From a checkpoint of a small transformer trained on Wikipedia: 5 heads of 32, biases.
MLP neurons of a small language model. Each row is named by its layer, matrix (down: output weights) and neuron, and shows model dimensions 0-127. Each number is 128 + 32 x the weight over its row's rms, rounded and kept within 0 to 255.
A block is one neuron, or neurons of one layer that tend to fire together. After each block is what it responds to, as a language model described it from the Wikipedia text at the highest values.

L9.down1 [ 99  40  72 116  91 112 169  95 133 158 132 137 112  95 121 121 130 172 123 120 160 160 125 126 125 117  92 155 119 166 145 174 124 163 119  99 137 140 114  66  87  87 162 149 104  84 111 114 123 108 137 167 152 164 158  98 155 188 155 147 125 133 193 151  93 158 120 166 124 142 136 194 172 140 118 139 144 114  83 175 127 157 100 173 144  98 182  71  82 164 111 135 109 148 126  99 162 164 170 109  93 136 135  80  59  85  95 104  79 104 105 111 121 121 152 134  74 101 161 119 127 144 102 145 180 117 137 153]
L9.down5 [112 145 128  95  86 147 155 162 139 196 158 162 176 167  56 126 107 138 104 214 134 122 146 150 122 150 139  77 146  59  87 129 100 106 125 122 138 177 156 132 117  81 115 168  51 122 152 163 139 119 146  84 103  93 131 133 177 142 150 124 164 127 110  94 122  95 131 130 142 153 125  49 161  75  86 114  91 121 109 205 131 113 108 177 133 133  97 142 148 148  72  89 171 113 113 151 131 117 112 150 100 157  79 114 123 143 117 174 135 129 137 173  83 104 184 166 177  83 154 149 114 156 143 152  70 152 102 107]
L9.down88 [134 112  47 169  86 101 152 154  76 124  92 123  83 185 147  84 110 136 133 175 144 177 117 167 137  77 188 136 111 111 118 133  97 143 119 163 132 170 136  86  73 188 132 122  67 146 169 132 119 156 158 124 107 118  60 108 150 128 137 174 161 149  94 171  99  97 104 147 142  89 101 106 120 136 160 105 128 170 107 116 123 132 115 143 174 129  97 139 120 147  68  96 135 145 135 136 119 155 123 124  92 109 108 151 134 101 129 216  89  78 180 111 166 121 160  93 149 120  92 142 135 204 117  80 159 139  88  99]
L9.down177 [157 144 126 197  92 179 196 141 111 146 149 124 103  88 153 108 119 124 153 100 123 131 123 164 118 124 180 117 121  73 197 158 124 121 162 141 134 134 149  49 125 137 138 137 109 132 128 100 147  77 145  89 137 133 100  76 173  90 129 145 183  89 139  82 128 149  78 200 145 193  91 158  82 136 110 104 132 135  82  86 135 101  70  68 120 138 112 108 113 151 122 186 131 150  51  70  58 126 125 108 226 108 153 134 104 108 144 117 125 113 168 125 148  61 143 182 138 202 165  86 125 159 136 136 139 119  98 154]
L9.down200 [145 197 117 139 137 113 131 136 137 140 122  73 120 126  48 144 126 139 145 226 127 148 103 121 136 127 118 132 164 125  96  96 134 150 166 119 110  71 120  88 154  69 125 140 135 148 140 125 146 190 142 123 148 186 120 145 113 106 125 173 129 109 166  99 113  74  70 160 127 113  59 141 146 121 134 148 159 127  72 110 114 118 184  82 122 165 172 155 126  91 122 176 139  97 117  76 130  91 191 147  66 124 140 138 127 198 129 193 106 111 122  70 107 193 135 166 126 129 185 168 123 107 105 127 134  96 139 123]
L9.down270 [140 117 104  87 119 169 121 165 134 180 162 181 139 113 135 171  68 168  64 116 154 162  91 170 114 119 161  95 135  62 143 110  56 104  95 156  88 120  99  92 124  97  85 153  70 113 134 141 112 106 123  78 155 153 145 129  87  77 112 107 141 161 144 119 139 129 142 100 127 122 115  79 121 132 113 144 163 115  95 124 126 105  97 194 146 131 156 111 126 159 139 136 157 195  86 159  29  91 141 158  62 143 163 157 137  84 145 141 107 139 156 147 142 127 138 129 114 115 145 138 164 129 141 167 160 169 137 114]
L9.down617 [ 70 159 112 130 130 143 112  71 155 105 172 145  69 195  88 123  99 164 144 119 154 106  89 127 230  73 142 114 199 138 128 137 148 125 100 123 213 175 131 130 117  98 177 155  98 146 111 149 129 135 173 115 122 156 131 157  80 114 178 113 132 149 145 107 122  88 167 100 115  93 138 149  68 109 116 124 169 153 139 155 144 138 109 111 198 131 150 128 122 108  80  93  88 143  85  96 136 215 123 174  97  84 108 128 168 141 163  90 137 140 154 127 137 153 149  83 160 195 125 118 147  92 129 107 101  97  76  50]
L9.down639 [135 158  72  99 136 186 116 123 148 128  98 128 102 132 135 128 130 142 175 149 164 210  76 126 117 138 167  81 168 106 121 113 164 167 119 102  83  85  97 173  97 122 114  97 135 132 127 157 141 156 132 138 135 135 124 165  96 131 181 144 144 151 165 104  89  88 152 112 101 113 119 138 121  91  97 154 128  73 113 105 104 146 123 117 154 136 110 160  63 128 172 153  98  92  70 135 113 180 132  78 129 125 123 203  60  99  63 201 107 178 165 117 228 139 119 171 161 179 125 156  72 150 161 142  87 144 119 104]
Final numbers in tables. Leading digit of a number closing a sequence or a table row, mostly totals in tables (Total votes 1,212; length 34:30; quarter 4).

L4.down9 [ 93 154 152  78 140 105 156  64 122 127  61 103 108 110 117 149 123 146  57 111 105 137 111 173 153  59 123 180 173 125 166 123 151  82 211 171 111 129 131 107  93  58 160  99 121 185 132 159  93  61 165 157 140 143  99  71 144 108 142 164  92 125 157  94 110 147 178 156 101 132 139 165 183 148  81 143 194 146 109 148 168 121 101 135 115 167  96 124 131  61 122 120 118 123 159 127 181 143 136 151 199 136 173 116  97 100 117 140 148 133 122 139 145 134 178 114 167 132  66 163 170 134 138 143  62 163 120 142]
L4.down97 [ 66 161 165 106 117 142 150  63  86 104 117 126 161 138 156  86  94 144 179 105 144 134 115 162 170 102  86 128  95 155 170 128 126 111 138 184 159 160 113 138  89  76 153 127 118 157 195 168 161 127 148 191  97 130  67  77  94 177 134 143 126 161 130  44 131 178 174  94 106 137 120  91 130 154 125 188 140 114  87 140 175  88 127 162 106 127  97 107  94  72 119 131 129 111 158 121 135 139 107 179 173 147 118 120 105 103 136 132 172 117 111 124  98  96 185 119 149 126 116  65  56 114 119 105  49 165  77  98]
L4.down112 [ 86 178 126 145 132 123 176  69 128 114 101 113 126 127 127 120 127 148 122  99  97 137  61 132 140  82 107 117 112 182 165 122 165  96 153 118 108 127 158 128  48  75 148  95 135 184 172 123 127 108 122 131 104 137  91  97  73 142 146 188 157 161 143  86 105  93 178 135  78 129 136 137 192 150 155 150 166 110  84 136 186 116 124 123  31 176 149 152 111  44  89 149  93 133 142 149 158 173 104 156 177  98 159 151  97 106 112 107 183 125 121 173 163 156 175 149 160 158 110 172  95 120 104  92  96 133 108 123]
L4.down252 [171 170 125 155 148 109 144  79 148 107  82 102  90  79  95  98 137 120  54 172 117 129 108  86 111 118 111 139 168 117 136 114 132  90 131 144  94 144 119 143 136 185  69 119 183 127 129 162  84 108 113 124 185 162  88  84 169 100 189 204 143  84 159 179 132 103 174 109  87 121 145 151 151 203 157 142 160 137  59 132 183 130 147  88 149  66 150 116 149 120 114 112 121 138 129  96 109 124 144 132 151 114  75  68 184 167 115 143 169 144  74 181 138 166 141 160 191 163 102 106  96 148  75 117  91 145 183 155]
L4.down257 [ 94 162 180  78 111 126 134  74 118 100  94 116 160 125 159 110  59 139 176 131 144 146 144 172 155 107  72 145 110 133 116 134 121 124 124 187  95 163 111  97  91  71 143 149 130 177 149 135 183 132 123 172 150 148  79  71 107 212 133 135 129 131 124  54 120 150 171 111 115 130  53  92 115 149 134 157  87 145 129 167 133 102 152 161 121 117  61 128 139  81 136 145 142  90 138  92 166 153 108 200 109 143 107 111 131 108 174 138 133 131 136 166 102  95 186 106 106 125 154  65  95  99 101 112  60 161  79 135]
L4.down400 [110 154 108  97 164  97 164  67  84  98  85  86 127 111 118 151 130 163  51  92  65 152  61 149 148  92 121 165 170 155 146 137 128 116 189 131  97 112 127 149 100 109 151  75 104 157 169 136  90 117 148 145 129 141  79  69 111  81 129 180  94 124 189 131 134 136 182 136 121 123 137 166 140 155 124 119 165 133  93 133 209 109  94 115 111 148 112 137 128  75 109 135 155  93 144 148 164 163 129 144 148 163 172 140 124  98 129  58 149 106 131 183 184 154 170 121 152 152 102 205 173 127 147 168  83 198 172 131]
L4.down402 [132 150 114  89 161  78 172  87  70  65  73 112 124 100 126 138 157 149 104 100  71 151  60 163 154  87 134 181 137 199 162 159 152 133 163 138  96 104 124 157 121 115 164  93 120 143 157 147 133 163 109 137 110 148  70  75 111 121 114 191  89 112 167 133 145 146 207 135 101 129 162 148 177 138  96 114 144  96  67 153 165 107  92 105  49 156 151 109  98 106 107 144 116 106 120 125 148 130 108 140 158 118 204 103  89 110  99 117 159 101 118 208 176 146 167 121 148 133 135 197 158 122 165 164  96 166 192 100]
L4.down542 [117 167 127 112 125 117 172  90 138 164  82  83 174  57 122 159 116 107 112 124  63 155  96 152 133  56 126 170 162 167 138 184 217 123 114 154  62 109 133 131  92 126 162 101  91 183 143 121 109 182 130 166  82 111  46  98  74 167 203 153  65 137 171  72 107 114 169 142 105 126  70 133 108 114 123 156  64 108 114 148 146 120 126 118  96 118 113 144 102 123 117 128 125 123 100 126 151 129 147 134 140 155 128 150 130 137 170 171 137 184 124 131 162 118 161 116 126 119 157 168  70  87 134 151  88 163 166 126]
Number starts in tables. First digit of numbers in data tables and stat lists, after a space, bar or semicolon, e.g. 1 in 19, 4 in 6,478, years like 1988.

L7.down520 [161 130 128 147 114 125  92 100 158 161 114 143  99 105 101 120 159 105 138 167 149 167  94 126 163 148 131 177 119 152 186 129 156 110 130  86 150 151 117 150 137 188 112  96 150 103 130 175 211  89 131 100 128 132 180 169 150  65 149 131 127 119 228 143 139 163  75  81 107 150 111 121 121 129  78 126 187  99  89  91 116 144  95 134  98 104 129  90 157 127 129  93 118  81 112  78  87 150 120 122 150 100 101  57 131 129   0 130 113  97 132 125 197 104 102 168 123 163 165 125 157 146 107 204 148 151 170  97]
First digit of years. The leading digit, usually 1 or 2, of a number split into digit tokens, mostly years in dates or tables, e.g. '1'997, '2'014.

L7.down38 [153 106 162 120 124 101  97 161 124 144  84 154 110  92 158 113 130 235 157  94 149 177 143 132 131 128 105 110 107  91 113 145 146 148 151 199 112   0  96 167 126  99 114 174 114 147  97 118 153 144 133 155 169 105 102 124 133  98 136 125  86 109 108 132  86 141 145 139 127 133 123 101 104 121 126  97 141 173 139 137 131 131 173 169 133  63  72 255 135 119 142 152 162  95 130 114 149 119 107 100 123 155 148 105  83 139 152 112  87 124 160 128 130  85  84 131 116 140 109  63 141 150 121 154 112  91  77 165]
Table digit cells, mid-word pieces. Single digits, mostly 0 or 1, in statistics and medal tables split by | or ;, and also mid-word pieces of proper names (Amed-e-o, Tor-on-to, Camp-e-onato).

L4.down137 [126 134 149 130 146 118 125 113 104 187 118 121 103  78 121 126 159 124 113 150 110 143  93 126 142  53 111 174 194  93 177 167 122 138 166 154 111 110  77 154  92 120 141 132  84 127 117 128  89 130 184 156 127  91  66  77  71 118 178 157  66 146 139  86  97 109 210 156  98 115  85 123 115 144 106 113 120 164 112 161 191 126 141 137 151  36  41 116 156 109 164 146 130 171 132 110 169 119 140 154 155 185 186 140 125 131 137 111 103 135 152 135 157 110 176 131 169 165 102 154 172 149 158 166  99 120 174  82]
L4.down222 [124 150 135 103 135 124 157  85 107 143  82 143 143 108 109 110 144 133  91 157 102  87 134 134 201  58 113 157 145 131 156 151 130 157 180 159 132 123 128 107 104  83 183 135  90 147 146 152 155 183 200 157 128  91 123  81  93 160 175 112 100 131  81  67 116 108 211 178  69  68  80 171 114  77 111 102 128 139 139 182 167 115 132 159 160  70  85 136 153 107 126 136 171 126 103  68 172  83 150 158 104 169 159 167 111 122 150  98  93 113 162 117 135 134 167 144 149 166 106 131 124 118 121 158  89 109 146 135]
L4.down327 [127 137 138 118 177 130 155  87 107 178 125 190 114 130 125 103 114 210 117 124 172 149 139 137 229  61 135 165 134 125 153 124 142 125 158 142 163 209  70 127 120  70 119 164  74 132 130 108 120 166 171 122  75  94 113  80  69 135 136  91 126  93  86 119 124 130 186 162 117  75  84 136 135 125  93 110 160 138 126 146 151  85 117 197 137 106  86  93 130 150 148 143 145 145 136 125 151 127 130 168 134 162 161 172  64 108 158 114  84  88 185  94  91 107 145 135 134 186  80  95 107 131 108 155  73 116 173  95]
L4.down435 [116 141 106 107 154 118 177 118 133 178 109 106 143  80 105 103 151 154 111 117 110 143 150 130 210  66 153 193 158 135 147 154 117 146 177 137 121 171 120 113 107 101 179 159  48 148 112 124 147 179 164 129  95  98 118  94  88 123 193 109 100 101 101 110 114 145 175 164 110  64  59 166  85  85 137  76 193 170 140 173 138 117 126 212 128  97  67 128 149 149 138 127 135 180 122  96 146 124 128 132 143 166 150 153 102 108 167  83 117 114 212  95 152 106 136 155 135 154 118 136 109 122 113 161  87 118 169 119]
L4.down467 [ 97 170 154  87 128 137 153 113 102 134  79 174 148 118 123 113 111 143 143  96 116 119 118 144 168  87 107 186 179 124 160  99 137 164 152 136 138 133 107  82  84  75 169 139 132 144 103 116  83 157 189 131 110 106  67 114  39 178 175 139 105 140 119  85 116 129 191 186  69 132  73  99 148  81 101 112 158 122 131 168 183 100 155 171  97 101  64 148 134 121 139 138  98 118 137  99 210 135 153 163 149 191 111 169  95 131 164  92 136 103 187 138 148 100 143  74 103 188  61 134 100 119 108 171  80 107 124 114]
L4.down476 [111 128 137  71 158  98 131  95 135 158  91 130 128 122 126  86 136 190 127 136 143 151 150 147 230  34 119 189 149 127 171 131 118  97 157 157 119 173  81 132  87 111 113 159  83 164 120  89 135 112 143 155  92  90  84  87  71 123 190 143  80 132 132  82 101 143 198 153 110 106  55 130 108 112 112 128 159 118 137 175 171 102 123 183 119 132  95 151 151 134 170 111 118 157 123  92 171 147 131 170 143 174 162 168 112 119 169  83 128 141 172 113 114  93 139 133 155 156  97 139 106 139 130 151  38 104 156 120]
L4.down564 [135 130 115 109 155 132 161  95 138 153  41 147 121  76 125 105 125 173 139 108 157 151 159 140 214  45 133 173 119 144 137 157 180  83 142 153 133 168 131 120 113  77 141 162  75 152 121 108 167 157 156 124  97  68  73 110  86 134 173 119  94  99 129 108 101 176 177 137 126 107  57 149  79  79 148 133 168 155 107 163 157 129 131 190 111 122  88 113 129 128 135 108 113 131 144  91 148 137 145 168 167 188 140 142  96  94 174 112 111 115 184 101 130 136 134 153 156 140 119 125  84 136 125 158  30 114 103 116]
L4.down583 [115 132 136 111 152 119 133  72  99 150 101 140 108 113 135 136 147 167  70 150 106 142 123 120 166  54 146 167 182  93 174 154 151 115 145 146 133 134  95 139  87 113 136 119  68 140 142 145  91 132 159 119  98  75  87  86  80 155 161 122  76 142 136 106 124 124 226 162  95  86  46 156 141 128  94 131 123 176 144 144 160 115 141 187 138  54  78 115 165 107 147 137 152 132 134 129 160 113 152 136 126 170 191 157 111 114 172 139 100 138 193 138 143 112 168 115 154 166  88 137 168 122 147 144  82 125 195 101]
Word and number fragments. Digits and subword pieces that continue a number or word already begun, mostly in pipe-delimited tables and semicolon lists, e.g. 2'4', b'ronze', dep'os'itary, −3'6'.8.

L9.down18 [ 77 149 162 138  81 113 155 163 148 123 103 155 166 111  78 190 127 168  93 108 162 103 200 172 143 159 168 105 138  72  68 173 126 171 166 145 130  94 100 104 170 122 178 114  78 113 149 182 172 159 108  98 120  83  91 144 108 132 174 182 172 125 157  72 100  88 114 127  83 151 157 166 144  87 150 129 148 161 123 120 133 135 168 141 154 162 125 118  76 156 107 119  90 111 135 160 161 127  98 143 188  81 161 107  86 133 114 144 122  76 125 112 106 148 109 129 177 108 126 163 132 145 138 127 131 105 187 150]
L9.down158 [130 112 195 164 112 110 146 171 100 116  91  93 124  93  97 130 155 194 138 152 198 158 171 138 140  72 153  92 134 140 124 114 129 141 174  92 111  98  95 129 100  88 131  91 136  84  81 153 106 166 113 184 159 124 148  90 120 188 123 101 157  82 126 141  59 194 106  95 167  99 143 135 162 106 109 127 104 167 163 174 105 151  76  97 163 137 163  79 143 143 116  89 120 151 111 136 122 111 131 101 165 132 167 105  51 107 151 142  42  92 123  93 133 157 165 152  89 196 110 125 144 110 141 159 106  57 115 134]
L9.down233 [111 156 123 125 135 111  65 113  88 151 141 137 150 118 106 125  99 129 145 142 113 179 209 128 102 169 188  87 129 101 145 158 101 135 101 103 153  91 158 106 142 121  94 131 133 156 193 135 149 147  79 136 141  89 132 135 125 126 134 102 122 177 100  70  99  76 232  97 123 122 132  68 122 127 162 129 109 178  94 180 102  99 161 163  98 127 164  66  76 160  71 103  84 122  73 161 124 146 166 141  87 131 113 134 150 128 109 105  95  84 159  97  93 200 139 188 131 150  98 147 135 128  93 125 131 112  98 137]
L9.down335 [ 86 140 136 181 130  94 143 112 143 179  92 113 111  80 131 134 135 161 132 138 139 170  76 148 210 125 112 131 158 137 157 163  75 131 221  70  80 173  85 117  48 148 120  86 158  83 104 149 140 136 147 108 119  82 114 116  95 146  74 107 102 140  99 115 136  39 126 160 121 113 106 167 110 127 124 155 145 129 152 153 104 145 112 103 137  85 143 163 117 199 115 161 151  82 168  85  77 138 110 179 115 131 103 133  70 148 127 105 137 118 164 108 137 123 155 101 105 152 107  73  99 122 155 121 130  88 155  89]
L9.down356 [101 134 100 125 141 135  68 150 143 112 115 132  97 154 106 159 124 151 143 181  99 153 111 117  45 132  82 188  92 146 142 142 117 140 142 128 117  99 123 129 107  83 128 164 139 123 134 190 116 129 147 107 168 156 127 111 156 109 177 122  79  81 105 116 146 102 159  79 171 177 139  91 160 131 137 194 174 141 165 114 159 131 123 139 148 127 147  69 127 155 178 114  92 156 117 143  68  94 109 142 167 138 110 116  64 134  89 126 129 102 105 125  47 195 112 193 176  99 133 115 170 121 131  76 161 110 140 111]
L9.down399 [157  76 127 137 109  61 100 179  87 148 120 141 115 105 123 140 150 180 132 189 106 134  93 103 145  85 114 126 150  93 111 101 103 148 149  85 168 163  63 154 163 120  99 125  74  96 155  82 161 120  96 166 109  92 107 148 200 120 135 151 143 115 127 131 113 176 125 150 130 131 108 113 105 103 134 151 122 114 122  79 102 148 170 159 102 162 137  71  78  86 176 182 139 147 124 152  76 140 113  95 111 155 151  92  94 105  98 161 121 111 110 113 112 155 132 130 198 204 140  92 141 166 167  57 116 106 162 100]
L9.down580 [133 114 167 141 179 192 144  96  90 181 154 123 119 175 137 117 102 118 115  48 122 106 140 123 206 138 117 174 153 134  92 119  65  96 103 108 115 133 146 152 133 106 120 105 112 124 147  81  88 136 102  81 123 100 151 140 158 184 140 179 116 124 133 129 123 150 146 167  85  84  95  56  82  91 119  61 124 116 144 160 128 149 113 135 166 176 119 134  79 112  89 161 144 145 142 149 125 104 142 112 116 135 164 189 122  95  97 156 109 100  87 211 149 175  80 176 130  19 147 133  89 160 176 120 166 155 112 152]
L9.down636 [159  89 117 171  73  99 161 172 132  75 116  55 130  79  72 100 127 127 129 160 130 144 137 111 129  73 113 120 130 133  99 160 128  98 125 141 176  88 123 140  78 174 127 103 124 117 132 108 144 141 134 150 132  60 147 182 115 186 132 153 139 142 147 136  87 139 184 115 132 143 176 127 100 127 151 112  73 127 119 116 120  92 107  51 129  92 163  91 129 121 140 103 169 135 139 142 160 104 173 101 126  69 182 117 169 121 146 175 131 152 209  99 166 179 104 150 145 127 132 193  59 120 144 117 175 139 126 158]
Early word-piece fragments. Short mid-word pieces right after a word's opening letter or two, often in names and words split oddly, as in Y-am-ato, m-or-al, J-ak-arta, sup-er-groups.

L7.down305 [102 131 101  86 101 147 134  90 138  84 150 143 149  98  97 106 111 177 145 123 178 126  70 170 111 104 115 108 115 100 194 149 156 159  50 102 157 147 197 131 129  45 165 146  90 156 147 178 107 145  96  99 118 173  99 192  85 103 127 147 141 147 168  97 168 120 145 198 104 119 102 147 113  70 156 116 115 115  91 164  69 145  86 124 139  68 147 137 109 153 131 133 145 147 110 169 161 188 139 103  98 162 159 149 124 120  69 134  82 172 163 173 141 133 142 160  85 112 117  89 117 115 151 132 112 143 105 103]
Digits in data tables. Digits, usually the first of a number, in late cells of pipe- or semicolon-separated stats tables, such as totals, points and percentages, plus ISBN prefixes like 3- and 0-.

L4.down17 [138 197 124 118 104  64 129  79  83 117 117 201 151  99 112 142 123 117 144  86 137 152 145 131 161  68  47 145 125 130 167 125 171 150 136 185 150 157 128  77  90 113  94 131 113 156 144 114 126 110 140 112 137 138  68 106  67 126 135 172 104 118 158  87 108 142 200 121 126 176 150 112 171 174 130 125 130  93  89 142 120 107 161 160  97 147 109  92  87 123 134  97 121 109 139 147 197 190 122 189 216 172 121 158 107 114  79  72 216 116  91 115 130 106 178 102 128 125  97 146  88  69 124 139  99 184 145 108]
L4.down132 [123 162 160  89 123  59 133 114 100 118 114 161 173 128 124 117 136 105 127 107 132 171 160 133 152  71  48 158 138 139 157 148 146 154 108 184 120 163 138  83  85 125  81 147 106 157 156 137 140 104 135 128 111 129  71  37  86 138 119 139 116 103 175  72 103 167 198 112  80 181 154 104 197 188 131 172 125  87  79 149 123 113 142 159 102 120 132  78  86 127 144 157 142 122 133 136 190 152 109 205 187 148 128 135 117 143  90  55 204 151  82 131  92  87 164 107 139 142 109 125  95  98 105 102 105 159 160 109]
L4.down139 [155 133 123 137 118  78 162  55 110  74  92 149 130  84 120 154 137 149 162 108  98 141 149 122 144 116 105 164 174 180 162 158 137 136 106 155 152 127 121  88 113 155 133 118  86 151 147 116 134  49  61 136 142 155  98  91 107 123  83 131 123 107 193 103 147 150 163 124  96 138 167 149  89 173 100 130 143 117  67 171 159 143 157 135 100 146 150 137 105 103 122  95 154 100 139 171 168 201 109 155 175 191 138 126 111 110 112  76 176 132 121 175 161 118 195 125 145 101 114 137 182 119 177 161  82 171 147 119]
L4.down219 [117 152 126 116 141  42 120  36 105 111  44 125 153 108 111 124 127 147 142  74 118 138 102 123 191  98  77 196 138 210 148 148 134 123 135 173 150 138 109 109 132 127 163 130  81 134 126 160 141 104  99 129 128 152  89  89  98 130  97 151 118 150 180 119 131 181 185 105  85 173 149 149  88 145 149 110 164  94  98 152 139 153 132 149  68 143 132  89  94 132 119  91 117 142 152 134 151 179  85 183 179 180 197 119 107  92 124  92 151 101 101 159 148 135 169 134 131 140 120 139 126 114 120 187  71 171 105  91]
L4.down278 [143 126 155 112 143 122 119  35 107 131 133 142 174  98 106 104 121 141 135 134 148 121 113 164 151  60  75 152 145 167 120 121 117 113 148 149 160 137 137  80  73  99 114 124  55 123 153 161 173  95 102 114 144 168 105  85  76 106 158 214  82 125 141 109 140 165 165 106 106 161 124 138 135 176 145 100 201 113  99 138 138 173 142 151  53 172 139 110 102 122 149 101 150 107 128 130 154 187 114 222 183 185 177 118 132 146 135  85 167 116  87  99 128 128 140 147 153 153  99 144  58 108 125 104  92 145 122  69]
L4.down280 [123 109  84  80 129  83 131  94  78 128  93 116 183  91 129  79 130 140 132 141 159 109  96 169 141  70 130 178 171 181 102 155 157 141  97 171 149 153 159 104 104 164 144 131  73 115 126 171 121 123 101 115 141 113 107  89  31 152 116 157  79  89 187 121 121 136 170 107 110 153 136 129 163 149 181 132 209  90 125 128 138 173 119 129  72 136 138 103 108 131 179  75 104 135 118 140 169 145 153 154 166 114 142  59 125 147  88 126 132 146 140 109 181 160 142 107 182 151 117 124 121 143 105 170 116 136 163  39]
L4.down493 [112 172 132 112 139 139 138  62 104  99  87 129 138  88 118 128 110 113 134  54 114 171  95 124 160  73  85 167 144 172 147 140 130 118 160 178 139 122 109 116  91 105 157 109 102 154 149 148 110 116 123 148 102 114  59  51  90 123 163 170 101 160 184  95 150 151 205 127 103 151 145 150 120 178 117 162  92 143  88 154 151 108 139 116  98 175 112  81  79 115 121 155 163 123 147 123 188 161 107 193 201 196 131 136 126 141 123  60 165 103 100 159 149 129 189 149 139 147  93 137 125 113 109 144 102 192 155  72]
L4.down518 [134 208  98 126 145 140 113  96 144 116  50 191 107 119 156 102 159 146 131  97 107 131 162  78 149  91 107 165 106 178 172 118 179  88 126 195 151 145 106  85  92  75 114 113 122 132 126 145 131  80  88 145  91 119 114  93 144 158 105 161 140 129 112 104 181 148 222 180 119 132 159 140 116 122 105 133 119 127  94 140 161 132 188 158  79 153  83  79 113 141 117  87 170 105 138 120 159 173  98 154 168 218 106 167  93 131  96 100 188 110  94 138 137  87 164 140 137  80  99 140 163  72 109 174  82 159 117 108]
Mid-word continuation fragments. Word-internal pieces following a split, such as el in sidelines or steam-wheel, ir in Kapatiran, and inner digits like 1 in 19 or 14.

L9.down56 [148 116  80  93 125 118 144  82 163  68 105 149 133 138 139 151 115 174 159 108 111 126  88 130  77 156  85 206 142 159 160 154 128 109 127  71  99  33 168 119 171 128  80 139  90 145 180 116  85 105  76 133  77 134 162  91 131 173 151 101 166 141 160 130 152  93 157 140 165 225 109 117 111 162 125 140 118 133 146 155 124 118 107 142 126 114 105  65 144 150  57 142 116 125 130 121  96  93 120 157  94 148 113 157 171 113 105 175 103 135 116 110 147 109 141 129 176 133 156 152 127 122 195 128 136 131 129 142]
L9.down76 [117 133 123  99 143 108 166 171 118 175 130 123 126 154 126 119 124 158 173 167 123  78 147  77 149 112 130  69 219 127 146 108  79 131  94  95  23 201 119  80 130  68 129 110  90 113 107 131  65 193 174 139 155  74 140 140 138 127 123 127 118 116 146 128  88 105 122 118 170 151 123 138 162 136 154 144 159 136 142 121  81 123 108  90  99 172 121 148 175 127  58  96 149 185 173 139 138 137  72 119 138 135 144  99 158  94 202 139  66 100 159  97 119 147 133 171 129 158 133 158 104 123  98 140 117  87 104 167]
L9.down79 [119 193 158 151 150 121  89 142 131 133 183 139 148 151  90 114 138 171 113 154 116  76 125  47 159 118 135 166 161 132 121 133  89  94 153 137  81 142 142 149 176 146 128 126 150 150 112 112 121 125 174 109  69  98 154 172 104 131 155 165 121  83 122 146 105  79 149 127  99 112 136 171 135 142  99 133 162 130 185 175 135  97 150 121 134 119  56 128 187 133  29  52 188  99 103 125 122 150 100 178 160 129 109 126 137  96 139 138  71  81 107 123  83  99 114 125  61 131 151 204 144 112 178 104 162 144 147  83]
L9.down274 [173 119  97 101 153 135 123  76 113 161  97 155 152 136 116 192 139 174 118 132  90  53 181  86 146 142 134 152 135 132 125  43 111 109 122  84 103 123 146  78 147 196 166  61 131  95 136 121 123 114  51 113 169 115 128 135 129 122  92 156 138 123 138 139 103  53 108 113  91 134 145 175 112 177  91 188  63 108 177 124 176 150 151 107 146 136 198 177 129 124  64  68 139 112 100 123 176 109 156 150 150 104 132 127 125 106 145 118 142 137 123  91 138 189 151 102 111 111 159 118 130 124 125  86 129 129 168 111]
L9.down319 [126 121 106  47 107 100  96 101 187 159 126 145 106 184 109 138  85 140 144 143  98 146 128 112 126 170 136 127 104 149 169 159  16  68 140 124 102 102 127  96  53 118  37  74 146 117 120 118  75 131 127 157 156  96 160 113 205 170 179 146 159 128 135  98 110 108 156 189 128 144 140  73 149 129 150 158 117 120 130 129 147 154 115 182 131 132 135 137 152 158  67 159  83 119 170 115  86  93  88 151 141  69  88 154 144 131 113 158 136  78 114 117 142  73 182 154 120  96 111 121  91 151 138 119 132 123 165 122]
L9.down380 [115 118 142 119 189 152 146  89 238 107 130 157 124 114 142 111 114 127 148 147 126  66 102 157 167  79 149 100 127 141 140 126 104 144 133 124 158 169  95 118 141 148 155 117 125 104  79 112  97 142 116 122 137 148 155 168 141 160 141  93 150 180 150  71  78 169 157  37 119 126  83 146 139 120 162 144 104 120 148 145 158 120 108 125 145 125 127 129  69 117 121  84  70 118 106 200 132 148 124 161  81 143  94  71  92 117 176  93 132 128 112 105  77 205 174 113 130 227 140 181 127  93 123 157 127  81 148 142]
L9.down414 [132 124 156  40 255 145  67  94 132 120 139 151 157  90 120 145  63 142 138 167 152  91  80  98 174 117 100 170  74 136 157  95 168 108  83 116  94 119  97 107 132  99 144  84  94 136 137  98 127 112 134 105 109 148 148 108  99 133  94 143 174 124 137 100 127 117 168 114 101 161 131 176  91 131 130 147 153 136 169 176 191 174 114 107 177  77 137 139 157 111  78  85 148 123 154 135 158 131 144 181 145 119  90 148 151 147  86 179 129 147 138 140 110 113 161  98  81 116 137 164  96  82 129  95 148 115  97 135]
L9.down441 [102 159 114 174 100 139 140 162 147 162 168 164  80 101 107 134  84 204 145 148 136 147 161 107 121  94 180 108 150 124 116 133 137  61 156  88 131 233 123 123 101  73 134  78  71  79 172 183 171 137 157 107  61  91 159  92 127 153 148 167 137 167 104 116 136 118 160  91 120  77 127 146 161 136 113  94 128 103  85 147 119 144 118 134 110 169 152 135  29 136  81 129 103 180  97  63  98 118 154 155 121 146  83 128 120 120 128 116 126 135 152 120 125 173 169 130 144 126 123 140 121 121 157  95 137 115 101 117]
Digits after number separators. Single digits within a multi-digit number, just after a thousands comma or decimal point, in vote tables, incomes and areas, e.g. 3,8|3|2, 18.|2|1, $376,|0|00.